MLP neurons of a small language model. Each row is named by its layer, matrix (gate and up: input weights) and neuron, and shows model dimensions 16-143. Each number is 128 + 32 x the weight over its row's rms, rounded and kept within 0 to 255. Numbers have three digits each. A neuron's up and down rows have the sign that makes its largest values positive.
A block is one neuron, or neurons of one layer that tend to fire together. After each block is what it responds to, as a language model described it from the Wikipedia text at the highest values.

L5.gate502:185160122186135130117078097160084131145143081136113087093103133088107122167099096172140112099139156104143111132085118190134143139129105159063078132180123120130157124059159073156120144170097162114098192168127071132099166117068157122095117145107125157103149155108137104095163131095147162122157120121179131177099154170123135112181118100101171059099133124083097088142077129100072066143147
L5.up502:149176097139155097135122198131110069189106186098139152081104138140154139054119114137111141140201156110104113148120136190115153147137117145123088121114128159073160142093096105135101103152118081187123196171158087132114147087075135099135101097138160127148130086132156098145139161098135129148173110118144176147138139099116138097124170127118122121066127049148179101180111115124108104160135
L5.gate519:134154118110071150128111116097200114139143115130112139154083180099140169120116112114083139095108127098107173142146148107083079130186118138138118101127083152145131061180188081143092103182115144145138086212134171122147123119079144134090114078164126139084080108145096116137128107167150119130124076143146123130100117123149107129156091163140130097079215203168135141099065155137173238101141
L5.up519:129079138132121114133179121149078155150096102159092139171124161171125146115122123104135149148099114087147165139195162129103122134136076132104092137199117165131088129176085135119131121123130152129120132133157124149125104097090088092152159127165162122127205157115133131134084208087125142190115072144155110087131174145062087094130134192155181133094134146170150144155147142097108039164135
L5.gate609:170098069145115083110127107135146071122088138154144117129142147148117108176138164077136124112116161109146116103198074110156119064123110115156173096156158124123169120106149098117113113146148196137129168173110140134024073142154106172105148040136118151109123102103137133137077063175106125124114135089132124116144121114110125049123054146127114141134105136203129106146140138189103027113166
L5.up609:125109102128095135119128136080129150138131101107157195160123104094142191080154133119149119100114152117129087149145161147141142130107167193056107170104139103131138114076141096122109130119120169138053185163107178121166158115164082136129099184068126137142175111175175143102099102165133149189151161091119161159128161163120101142125101144109096027130116080165112109159134125187192079113121
L5.gate716:135151072155098081127132156132173104079152121107102164192194170127107166155196099090165068117137116087081128150094133147136063207140087139174125118115167129086094158168076160062161131167126110123151166183109100096111132179134099127125178138115094097120146059137175180087101100116131164099158137202095169168134149194125126101084185098089092142159180118144124150104062167148110153127187
L5.up716:136137152087122053101124166110119118149075148119106101160134133109171172159142166070144115171151185109141122130107141131120167152134112085105078110138139144156186171106168130100145136083138080113109183065151124153095120113091165156135132181132132128134097143114113210100141150118123182081142120108125186138110123133122161103100099152124110122128095150153093132109088136185171040065123
L5.gate899:131229064160138117134130116148162120158123146129119152086140137196157129152121152121045153121109146158084172142106130152133164179154082179160105206089107177149062132129102139159202116112104179156087161100057110121120137156145110183121123171153125132122085140100147100105125136188108160132145161183095086122082140165120136124091183093149152116132119128095116103136115179089140085126174
L5.up899:129182148135200169155107140146131166171095134182077115105185177131135173126097121118173148103141162172111140071095191116050209142133168139102134158106083149137144125114169135120128108168135120118091140129121126054097166126124139177108082142106127130098166057123137138139178117141124148157137147106198113163036153210121145136125096110134135101118148122097109086055086097142082062082152
L5.gate1099:206114131170119112165145074098115128194131075141030127118149123140159171172124148062182146106085137150155184113128109160123149134089135131083143155193103095157154173160158144164179102116128129131104092127160149177080129119094092106095108143165115185128155113120143163130142147136144121106102134107104108080068097087117102151146119088186075110107097161104205174122163195108154102154110
L5.up1099:151143112139079100074132111102118133154144004077081090100167115154115108163129069142098137052084169137162216115183134165131178108120106081083110111176111071155115180134140125137211139080140144131135113133141167138127114107123099126220119192170105161096142179080145130127167121123105113073117146071085096123092084105134134168190116087180170088175167187163147118151113124121109096175096
L5.gate1140:109153152093105133159116146125151128138089056130169098133093109092153136116148124141112085117172149151118127110103171142163129126182058153065163179103186054133135134159121170095139113137069082206099139160094112089098143102086076129099149047115123126112163149099159084125124155108146155117140115117156117140118151132070092116078131179146170103173169088194076095116162123156148161095081
L5.up1140:128110110103122134128163121111137077122165078135123119147171126124137115138162141124164121123102171138103109094097142117082154144158184139133118155042111135130156209093108115168160144149130142124141055174114036165095089123117147095199127135127119131120178123127076170134098165156074125141084126079159146165140139111073093141097124169114081090117107111130102109141163152139144115137146
L5.gate1196:081108157155101119185092113147094144161162079106130089119130156126138097158132084083158115114137162104096063088086112143138112100177119102176167119118141117048130165112143100132083167120098106123081108173116116154090180098135133147147141163097132153054122127124142114125144151078168105153156126138076101159168143136101169102103138162146078164106166166115176162161147178172138102136138
L5.up1196:118131105156129130110059130089138124074141126209157129144154118159101100139140120055121128136088138088144115150162111077164120159166134176117080110142127129109154133162149194091135102145172080129115110122122100109169092111105136102152089112070160110138072079137148177087119132099089139164109196133129156171090140126136123083092145103159121144178178124084127100102126085138155126145118
L5.gate1420:182148118184133115128130120206081159047089155065107078096146143095044150151090132115191127151087161173084160162125157116124127125104178133179130148086167135095164089164119092090142124166125104085108159152155104110100108116160124145142175141147144103166135160215142092134067106107117130155143138098149097128088160134143129121173118099133102118187165095190143099166112120092083115099140
L5.up1420:139124088166123058157174132151136091114094170128143114185149112113072157170162108130108135180073143140119153109152121078124120075123123145120114121088155142108197209193167120093163141127089122132092124125095103079121103076118182091094159142117134155109092132151141177127106101087169134118153167145101158131160109125148126059131124167179149141139154141181160159089133134055165155149147
L5.gate1453:147135086081079110161120158095108109179076151051097129122130114113141088103121104131097179081094132127100139124117154113086100142135119120136101157157163126128096120127120196172127117118126074116139125087106105081137205158095104095100102122170062137159165146123098123154054067157151139130092064147139045160092111112108083117160127133138140143169090187149121143108099134094147124074113
L5.up1453:080116141092087131136148101112117127127110091182140091127102112097175137078089091112146175108132128107083195089132074181094093151126118108099124092169139152197097079105133151173159109138120132123156123080148140130104108096136141103182119145153096205083119119192093159094065098133161192138086092093109140115122063176175212254152153139132133109074097158137166102115181149038097188091122
L5.gate1470:112115117098136148115132084098105106177103154174190111105146118087140172107093156199146177148136115121121158129151126146111111096155153158170123122156122150150141140134106152098091100118116100158103175162104126105185131125104131131165098124082026140146170107143155104108126095112096148096155156148119127085133132128142150122106167174092167133112106153142083127165141137159128127070176
L5.up1470:101170121153155116134113104136107146142100174109143104155119162098109155154143107174115141201130117087114154101126151111138127174122150129135110092181102128129168163224122115111114146138162077120111102090119151164111091112107157129137109173175098133108163102086107170111109109206105122060119124089109154045111079106139112140136103101095127157152107074088097157112078112127101160131109
L5.gate1474:119199143115106100102123180059081121094133166171107165127108101117158129155081100134114118122127165144101101174078112137082098174059124111102131181186194074145155124088061106131082121119116133095032156100132158074144110102172030139108106127079154066109175156123160153162168062096015186120159161185116081086066063110120184076082166128085112178120089136159162157143135118131124147082082
L5.up1474:114132125135129125186113095082109080093070102105143108155123172104093123115156103151153141093159180105087130114084098145160128141149117102162187193110154139130147075097125156123120109130129171115109128117164153197159061119146142134148056178092179109092182117096098128106113105183051147142134051142118094136117130136107112178109124112086152141119143129192153132126098061128158136123141
L5.gate1540:121137127095137073090060108026128129112169097109119147128179184164126196151143139146103086151067100132124172092137150137091156098110084111123120145141158113164091152126119099115177084151150052170134165177187173096136120099142177130195180127181137091138102090092130177112066167183110111114066078125109190135137118124148119072093124163065109115141129107109136118221121116123175068109129
L5.up1540:142132151074135135099120150125105115084143116115175112174118150186147097119108135116147141189137139126103110113135170160131172161140197180085080107129191216070115160112091126097105165107192112122123151177146114142144106162105156067126166066098142150211164107093131132080134117125101161148195171095165099170111098154182091089169171138200136097120152110109082123128155097147143107095181
L5.gate1822:126157119127101141099125072060150102106108179098157127114114125146147169083094168154123130166179151110132142155120136186141121174172166102067082130163085168131121150109094172109142071122114125180203105129109141130103147120109052150120145122155119112154130075214090118106097161146155071083115148181098110148126126116151114137190112152200127148179108149158148100075157134127104143105124
L5.up1822:150121146211126175158088156119204132126119135109164108118102117116116087169139166177193209048100078129090140098062104148086103105124125127163158100199116155133078124104119159130087125183148121141159095164133090105114123124146100148147077156130114104111127181101078141142120107120141145138148133119115098055126133118096116155132096132144107125129152129150094127146151158162103084156113
L5.gate1833:173219170148116121162096129090099024173146069121132075122119124072164157084092122094090093154073120170120108110115149119143110111167114171138135152123177090070149128130128140116168154144164130139081137113120159105174089154150123121148132102093103159121124150103099126168141159102162148153173110101147143100096108098148132126107081122125158072180131181133118133104120114121163153146132
L5.up1833:114060112105113174129103101150080108129086148095114136124161135135134127092136146092090077158078129107144096127156164110111134083142107142119095198098110157118089101088107118093108192124107126095149111079138170114077097146114146158145073130105108138114185120174148174142166148108095155100145102110127094153119177076091195157133096167156098093083144164127120127121149134086150116172062
L5.gate2073:128147130168078117147127175087157140124151070134147118121176125139142125175148147110113111133089177117130153119058110120146134103145129179119136127124096144091093150138113096121159186101130104174140202140146134102117139094134121101179124110161173182147070087153057142131140132080163096083098139191102088154062081103156116068146193132094155130146090116160156066114106106124118142116141
L5.up2073:146087160126110072157166073135121112101124084100119143102131163126164149111139085166151129135105128123059165162097142124111099144138131100119115101170105099146207143153071076178075161178142140171070161160121094167083141116138055084143151059094154125117105171089094121174190146157146112153188104089103105057079164134137103133106142138158172140158088177116103084127093142124116127120163
Digits in money amounts. Digits within price or fee figures right after a currency sign, e.g. £1.1 million, $1,000, $250; weaker on other numeric quantities such as 186 days.

L3.gate373:164189132152160132067098159198104145101109047173163101113088108163106089104148118152101175123164143084184166160137160150206088129087120132109127092107165156149122138057082135127066149126098166152152136122124133232163076243085113150173115100154138078129112138137119141087083116138184134125129096133203098143172126138091093107176159173181092137103198126141146166139086109098121168168078
L3.up373:130108112121114148116173119123108117149164190138078161083123115133120174113117135103164133119110145108120168123132157130085193163110117215119113130144091161156109106174163131161115077158115161137141118155105133107162063111106121122092176093147076159161176114120129193094182158168144116108171142094083121150158115198116110105137206104120142125177127077132156120106081113153120130160193
L3.gate1434:136139113141065157158198153143129106125139105170120053107095168079130139186158074136105153156164165162120170169102143161134181130141101159079126146095116115144135128162075100171168084140110145085117143168129130093193149119172110104112145123102107118101137105137149141110180159173159148148147119090100133110060073063175120130138125198115086140112119124102100156122173190130132081144194
L3.up1434:141125136155108148168159129124125123130106171161193127101092110130153175168159105176209173081089183120094065145125068144170151140091126158061120106151139108154136131157117116214110147199125144157120117119089112115121104120136124106134104131099159121148108133059120107098128132097138145127146155113116088093148106109112127125151134176060112151126084055139139140133139127100124051136150
L3.gate2126:134135096137122171111130080177113084092168151109170129113123107193150086103180172092119107201113157134081146165090170115153143158180136142132142094157147098120127056125128118107064115109127128162136133114149186067155147135150118135176097122077074224144162133114111080128190103120093091159152123089179121142127169070136120063155107139178117161149101097201140145206126098135103162135149
L3.up2126:088073167160118152134152141132121059108169056129140093136118146173116079147145144172170150146113138158084154127137109097148110141124131087116122085105150122133171114130109124148124144130088148156183122118101079094131019168106100136113146186106156106112167092100119148139222097097162111089113211096071151098138098127089162138109130189121080150129173143125144120096037123130118096131103
L3.gate2216:128159146097133124064134125136132104071123093133161087136136103181107162090110140138123117089169125093176173090080174143191077177128129134157084111131182127189072158156060128103159147098133137157072077147111148127146084186101086119139124110146152072150162163202096167109110172048148206102105088120145087130182094117129120045122130127144122139083156138178148130140097112064098200157111
L3.up2216:180158151147096129142128122178142086136147115153119068147126143116161140176149155117217152136075147112134085136152122089158134159120096164038145142194168164071157158134153143186128082178098148137123130120157165133183088061147115113108146112094102123177138093092131146137148136148103140087206112068097090094114149109097124169168168166123166165147099130105155163184158103105088058151114
Clause-ending commas. Commas closing an introductory phrase or clause before the main clause, e.g. "Beyond the basics,", "Naturally,", "Designed to operate…,".

L4.gate1914:077081107109094120136140129134090175149134063146138115137156133186096108142132122065138114110128098137109169129147145136106108147202069140120096113090134121153116179133116140141084181110086104113098143145125110128092172081087103129133140078147143147087133115088184060153106156113094137122118115111103156125147135146088127136142134145116114178140119120129133153119082077154085095113133
L4.up1914:073128073110105153081126161106152110127124054089113132097110118183103106185158152113120113155166128162080183072152133050087144127180114164162113138121176140186171147129099114160102205121078096069079122138096143130133161064078077112146142092111122150086114125098169100156106128134107147147139111130160102127082102155070114113121081198111146142155107135156082115091100096173100132118129
Amount digits and head nouns. Later digits inside prices and amounts, such as the 1 in £1.1 million or the 5 in $250; also head nouns that end an object or quantity phrase, such as scholarships, people, hours.

L3.gate239:168119129103142158147133106167203067092152159086084160065179117125131122124110166095075141212166203111098107136104130159129084175080131166099111127119187136131142145147135143147178179143113078154134175112082112114189129181121185141112092108096153073139185092127108162173148108152094114120163038087131162124163147153133104070135129161106154165053166091125121177159164143153111111094133
L3.up239:169123143096182135096097141115142114133125144118125118156188141089143135169129154108086151178125140152077073118146167123108065187111122141117121139113186146089142119181115135193094082076150111159132169118109160078212129146135133113146086099096152104146081091087147178112139149150098122094148076141075086105136135160172083101164146129126131080060156115185150177116183200110139109193148
L3.gate541:144118062159152153097200163108129134137237118096175118089139145120123147139163166088117167169176110122114064158111108080134131131188180109115114140152150130086131079077151140141118114116107088068149138139133100128115185152064171157154112109169122102125110144112117119146032085136126136154151135130162127130114080108141154150165064113141136131100181132103138165111174161119096135163153
L3.up541:090163149164132141114130063123105119170163148127122066209092129162164151127111141115109197113146104058145163097081205090131113111134124131128098097110142147120146155083169142122159167118116059161142124160168107125122184129108095142165135122120109097139113092171130108121093135142145179131179120138137122134107131141155175124142168102073107157102149161116130197159068140153181051158108
L3.gate1135:140143109128104078142155147058133094068141170129144099194187170111164095124114126137085128151194153132083181152182112130155122184100100104097127166118177108147127124110163128085093124143070125067158139109076103135197127132156115136117131147171139150036137123157151124148077184178104057113086120139084144186135125112114145132140146107129128124147136101141145117155085111089141151169161
L3.up1135:114122177107194102043092153115120121130150166019135111088118148119145154117147101179147140135137149155150162149099169104180159139094097126081090080135133169158143118149133146143135147120132138105110160134108113153120141142139129214095150217114136154151097126160159171197115170143143168080146063115172088111123104103152150131150121151129120172115100037139213129175120042146148139175130
L3.gate2409:093135076112123154119170149092114073139105120124162123139161157115078122159110167141100132176118106074181171135110172119144134123131126127149130108132149117128085141115134101156139137140075118087123148110136167058169102089129126129123086067060150067074130180165138119068124219085085117147156170151111096052137083148138086122111187136136161153145151133149133143105109137119105105079142
L3.up2409:166092136086148120144123195102142076124150156144099113111119158103083125113062123093206145103178122142129143150121138145115113098140088117146082098134164143130106170080142137105141219129099076131103140116085124194116119123158096190163084132106135148195113104134101165159118142125100140138165090133159100131089119140123139147102073135119191199111209125137184128185115106165166186146146
Inner digits of numbers. Digits in the middle of multi-digit numbers, mostly zeros after a thousands comma (400,000, 65,000, 9:00), plus occasional mid-word letters in names (Fronzak, Baszler).

L4.gate1772:143057136125084151169142144171098149067128164154104122143103109201112127157128145158123159180137162111158106165098134114227101140150133144132126119126112079108149158143103083116124070128161152129093157140175133130175132149114123142133191170063145101126203086150180126132138159121124112167142164040154119116150127135113201144135128105104095071141135179129143091136107165109112085071122
L4.up1772:199114122112158117148117148208090095081129074204147147202099096151147135143147122158108140131140086110087174106107180093174072137130113127110074124091106147116103179135161081136115096167171107094168193126192123139132136135121165123100150093119132131128184116106126104088184166096130120091173117162151182082147112128099093137061116125167112088096129157119121184108121155131079149138174
Comma after noun phrase. Commas (sometimes opening parentheses or dashes) right after a noun phrase, opening an appositive or aside, such as "Wes McKinney, creator", "Dean Street station, which", "ashraf, including".

L5.gate216:090152158103135169102093204122191079120127120169076147136134137080151162159087152128143184105160057106078175156163164096172134131138150119128150103149172133150167134157151179164091169158113106079135157110160206164193116095150124115159103130109130117104105073168080083148164144146096088138107132123086158176088134080198216113099098115114126145086124137113172134160114167095190138104146
L5.up216:112136148122044133121136092123136127156172094132052147149100147139107100163102149159116150088126143168169188126109128121117111134114099167127147120135074200138095134191173148133128140143142101132156118135120176150109141185135123099131079064158132139172084119142149167129113137090057116192177153199146129186106109126112175121122091176154119140127184091111143112161114134123123168075178
L5.gate515:137086191123069119101150120160082141139168112094119080123150110110165150143159069127072075167123054078124167110149123139188110122145119160097113144131127149172095128110130115145212140143174152178123140104155130127095085173128158107090176128124156140184172101101141154152157104104136113132118169139183169132121172115179162115089169110110145073061133160134157090164114165157130120110091
L5.up515:119105029143127065169091134141131131124185108144081133159188116123119160181155110154107091107104114068126152116138103170151086134095112151112137089103111103140103152123136111114125105091115164180121136148143129152122100169146118076076118135125127134192164128101097142124131114087140155150145177105121124172130183082168157130146172089119149128162187164171174107130094111123052134102131
L5.gate559:137105163101060138116147096180147207050162097136064025086184102127193139111099149138111087150160127121145126151148098161123101120164124131108093151118139111200123113127120119117079138153128156107120111101140121062082068089194085114161136132137101103147152130157113127145115145071145177113157154161152164209142108134167182114133169165153182122117163140119174118133128131104147118104105
L5.up559:102129129112102134151125133111150115127153161091132092138090140144191131129151130105125164150128182136053150067192116140199190078182156139100118126106126151153157143128129115186150102162128130121094133156096154148213109094128105111115132166071092112133175121037170131123137148168155085148126085167131164119123106112092146154117097157126106156161131144117153154147111147164146164093113
L5.gate645:103087076067074107126112116145149189152138117136084086137133162154115090166125176172105112156175159135154138121123108114101089124147157137089082055185101097099143093088111160127145114182123176110185081131123178102152127130138119117096136167161103115157151127132157127103187122192148121129105143150175160088133099148125131083164131093136167062115103166099059151117114112126097099124113
L5.up645:130084105140139129156114144192109147158065129151116090112120081144149153179135121173102120161135128098103157154110161128059132108127153127153129078190190108086122121153160116120133121143147154105098206113198199107115134128132090127109168155133184135161100091133167087109171137137159105099181131086134202145111084138139110106136131096111118103137123143188128129091139082127117146144123
L5.gate750:119088141146147176169116153133102103121139116182133154156099081146142164121192122144139137159129119123149146117105101173122081143124137107061139174104086131151167149139193131124108106145183117135110160125131166103147174168124094124076142114139105116184161098163185149150127176194118114111154178102084157142158093151146180113130146088125137114085107095127165062180078176162120147079127
L5.up750:129130178121120104086174079131147104102121108127068061150102092147144144095155097121133067174131123116169071091105126085178093132151072172094086153074177149102165133108143123131159119209156121163152111104130102145118090124142121048053175145158121127116126127132126119134109146122138138103162124128118095152180053160168063127151184163109097080197061140125137111084112177102096099161131
L5.gate1265:103139134092129091086086192126149096133126152214105104116140102107175090086149106120112091131113163163127161112150118084072123137127134128116086116124143116135128137069150192155098216065096137149140155096139100139135087090168144123097117118127141113084198149220160150079130075106158168107129133066062074105118128157160113077163127167164112155126171116080149171154114195119105160170119
L5.up1265:140117170102100116119187132182158089196116132154120166102111116113165129127103147143102112125176153203120120103132104098082083095179129128135120119145111109130127082080140193061128125111167120132177165135073167159102102112135085128132190091113175088085187117146142114127124139116169131179109104150094191124168133122145138130143116154137122122099137156130170123146087154138117102142090
L5.gate1439:165142107165143075138141156093150140092143176108094136112240117147175132161103161153123142117102155075124054137179140104146081178143060157087189115091116214123131091141126102127237140125185110097119134194128133180139185178128125115104169114092158089086150147085114123181133119120113149077151080157159127055105121142143123150146132162131109088137116101127087085097107138136104129101118
L5.up1439:149128130175119104166106162120163116059133176115114110101143117144141142098103120155113124136168107111150129176118143099116119155157140080141140131154181147141046122084155123131130130167191091115105171120153167157143166175111150178106123156186074157113138159138044104113128115067158138134079127136150145161199118167193154099084121126154111122098139099105177187115101162191159115082105
L5.gate1727:142123097161113122167144121109192127097180090127060079134211114123086191132110150122216103128131112137112155091109166100168123148142083113119151135117121117127109126172140162114094094123144098115122104122130124101187161169119116170113143129143151129144170117134148153147133173088149155170147160138153161149134210095117145136104126142143158075133103093157100160148168174175160084099141
L5.up1727:100205147122144147139115126181121143100124116141072115149088133115140173179147104111168140164071123158099109076145089117167194157152142100150154135087136148118115104124142128113122054138114120154136137138185195139152142162167139158155144173134132127136159099088147123123136187175109131176140101089165111109137127131148129128130156121148147102117086162141170175192069142136179102165151
L5.gate2097:170098108118114104139138148195161148062106120126070132171138157137068157077196089137124087142170170169124155141148096130173100145076161103108113143114154123161151157125112182130098084120112136144119111074150070099097171116118113175074163167131101200076147103111173080222154148145094109102146124087170154086144152123167106077165067157085148125191126125109121137105120103155122090118169
L5.up2097:132138084158133105082136137110087116135110082071067148127106134145107097146152146135167148148146107121132171142150137089149154088104069064127112117171157116135120102191100103191157096159178192143160133109136194055122139143145145176073121204157130169091150123129106106128156096071124076150138154130123174128078109137144037095154116064112146101157148168163097118131114133095088089179150
L5.gate2353:151145099101082121089162104146087145110112120133105130106149091128105132157180134165093123108044122097165091135133094154121087177146095149107158115176121164129110081129113147103136129150168139167077115118198128108080098113202112142139147129106095221131135129093115105104182104115092173161151144148162142160184149149134105101098147188106132125078200175196168110182120091104129186093097
L5.up2353:193149167082061125142181132112121150094156143141104132080125104150125106114148181173139139193114058096159104126098143120145110135164122183104095097111122141119078143192128150140082094138150133134086107092124089114140166164134140164119174077106098130163146211124158067143192163125115145146091110138167152122130122164124119135110154095080123117042151179135116131161055107113156141131129
L5.gate2457:139105203088106133151115128195095128147129086124080068088102130122135120176156125125104090141078073152083125177121094109134152099161074135099134148052093151124165124151128101084152129159174144132089127147173127102095074119159106071189134134113105099162203152130112126133076106095153121159141126087151118101080157184152135175102159168070162115148199116177151089183093118123080166102111
L5.up2457:164142149085089131099124094098148185129157139151098078116142080164158123143114064160123094126121133125173151132093103125132158100169137129085191101044127113169145130173168097067119173171120114093140052152188128091089075126139108125186130115143125143184151119104070149121109097145132095175155181143080080179114106141092121158128172166118124174120171110113178118122138101093086162097144
L5.gate2541:130107096085151120117112120056131053098180127125077105119148093142150145116157125143169160101137149094091066154144044077079132175126144174195127151127126103098150155187121155169118127114162109122032137126116103124164210175113104122162164095114143075100117105122145192119164123107174182110086191132154144061098081123134178141122095117117191137132151125095123087138126133110121114094157
L5.up2541:097122170091103152138128138173135118148196138099192100143034171141105112154114102044077129147133178120079146077108071151094120098163126145122098064149114155149141117088107100146172143168130174144168167157138169093048140162166092149165067159137129108127135089115101146140081150090156129145082167138133136115106117125178152116083109134159100133144112126131210101159147135153134194124142
L5.gate2561:123125169149107169160106158120165102102101109120094099172130159116137124139153144118123113135120096125141158088096129110095098157246079155057160180084097152131129141118172137167183145198184136081113126095094109133068161072113163110112156142122142131112153155121131191138188154179127108146104121157134119124142097122154083141109180173121121125109145144160127067173129144133140102074083
L5.up2561:135138170134100118113088148151137147142123121125115041144181113149133112091188121176100142160154044151159096111146171156136174107136097026091074147157141127122106171106172120116108115156121149097151141137113151104158139080155118133064097136139124141143152135128143136124146132109142151108134123114161110103138120113147112130146099150161098137177118142126143121116150166164187148130093
L5.gate2641:106113135124133137124101130122148132158164109140127133095135116088062138198087132150107149139112111129087143099117119160126184162121100117105134100210121082126154122103152187068101119113162171124116102129149134194154164122165079144168121096106156137222112124080141086129059178163076141138155091098145123159136135117214124118098092129048151120076170156143125112113127145099158181096129
L5.up2641:128109097075155130198109148157116109131155115116070128117119117114078114132133166140062109134141159153148105150146110107172122124154086120163101092112177150107147076140065083128128150166089147129146108108150102123073154140169167156155160092091143153199145105150146091158240120106113126118127150139162107113140167112058125130117142117163171156069177115138155138130091096127138063105118
L5.gate2661:161102118093093137144070120156077110137082133127121151169129179124105166150114129150070108121185102183061126132168139099072143142126117158108119112094127141145116156122118110073141162101085140184130128068110135103140178110150123175179165120092156152152172122110136103124153094156113088125123060152081115166192132101114151145133151120173126112147135146108123146110060112081145084100114
L5.up2661:133054151102099109123149117097144185097164110122067134170120132138167145100109152188059145124139133209075146121167098132138131163127100138131152108118128121110150108169073137188098177128131120185129137097126132172120196204132096186124175108093100154217124117115140077152133144160140110124163095126105103109148161165141099071179144106145091125169123107113105154145148127065134130111121
L5.gate3027:110094130134155103102139155146058131136119095145094129137107155141108113149110098127132129165144150155136164131113180175147130099177082163128148093074193085156101142156118092102073139108153170160136096153097178119096130128148102114146128092075115140135155115116112141147122097143090154113064136117169141090131085114095123102085154138110086134127094146097102119091111098135105082129130
L5.up3027:156147118125111155227099122106123170117137156149176149127121111128063096153133133129086111101152112154134117119163123182121091066137110141100122155130136133162076083184132186125086135112156174110115114121140116103107117135137114095107220119110117134153178117123183101087131116230165151085093107152122115105109125201141121092118088127125166088116107124104127127106086118137117153099099
Sentence-opening comma break. Commas, and sometimes "the", right after an opening phrase or subject before the main clause, e.g. "Those, inspired", "In his senior year, he", "Produced by Butch Walker, the".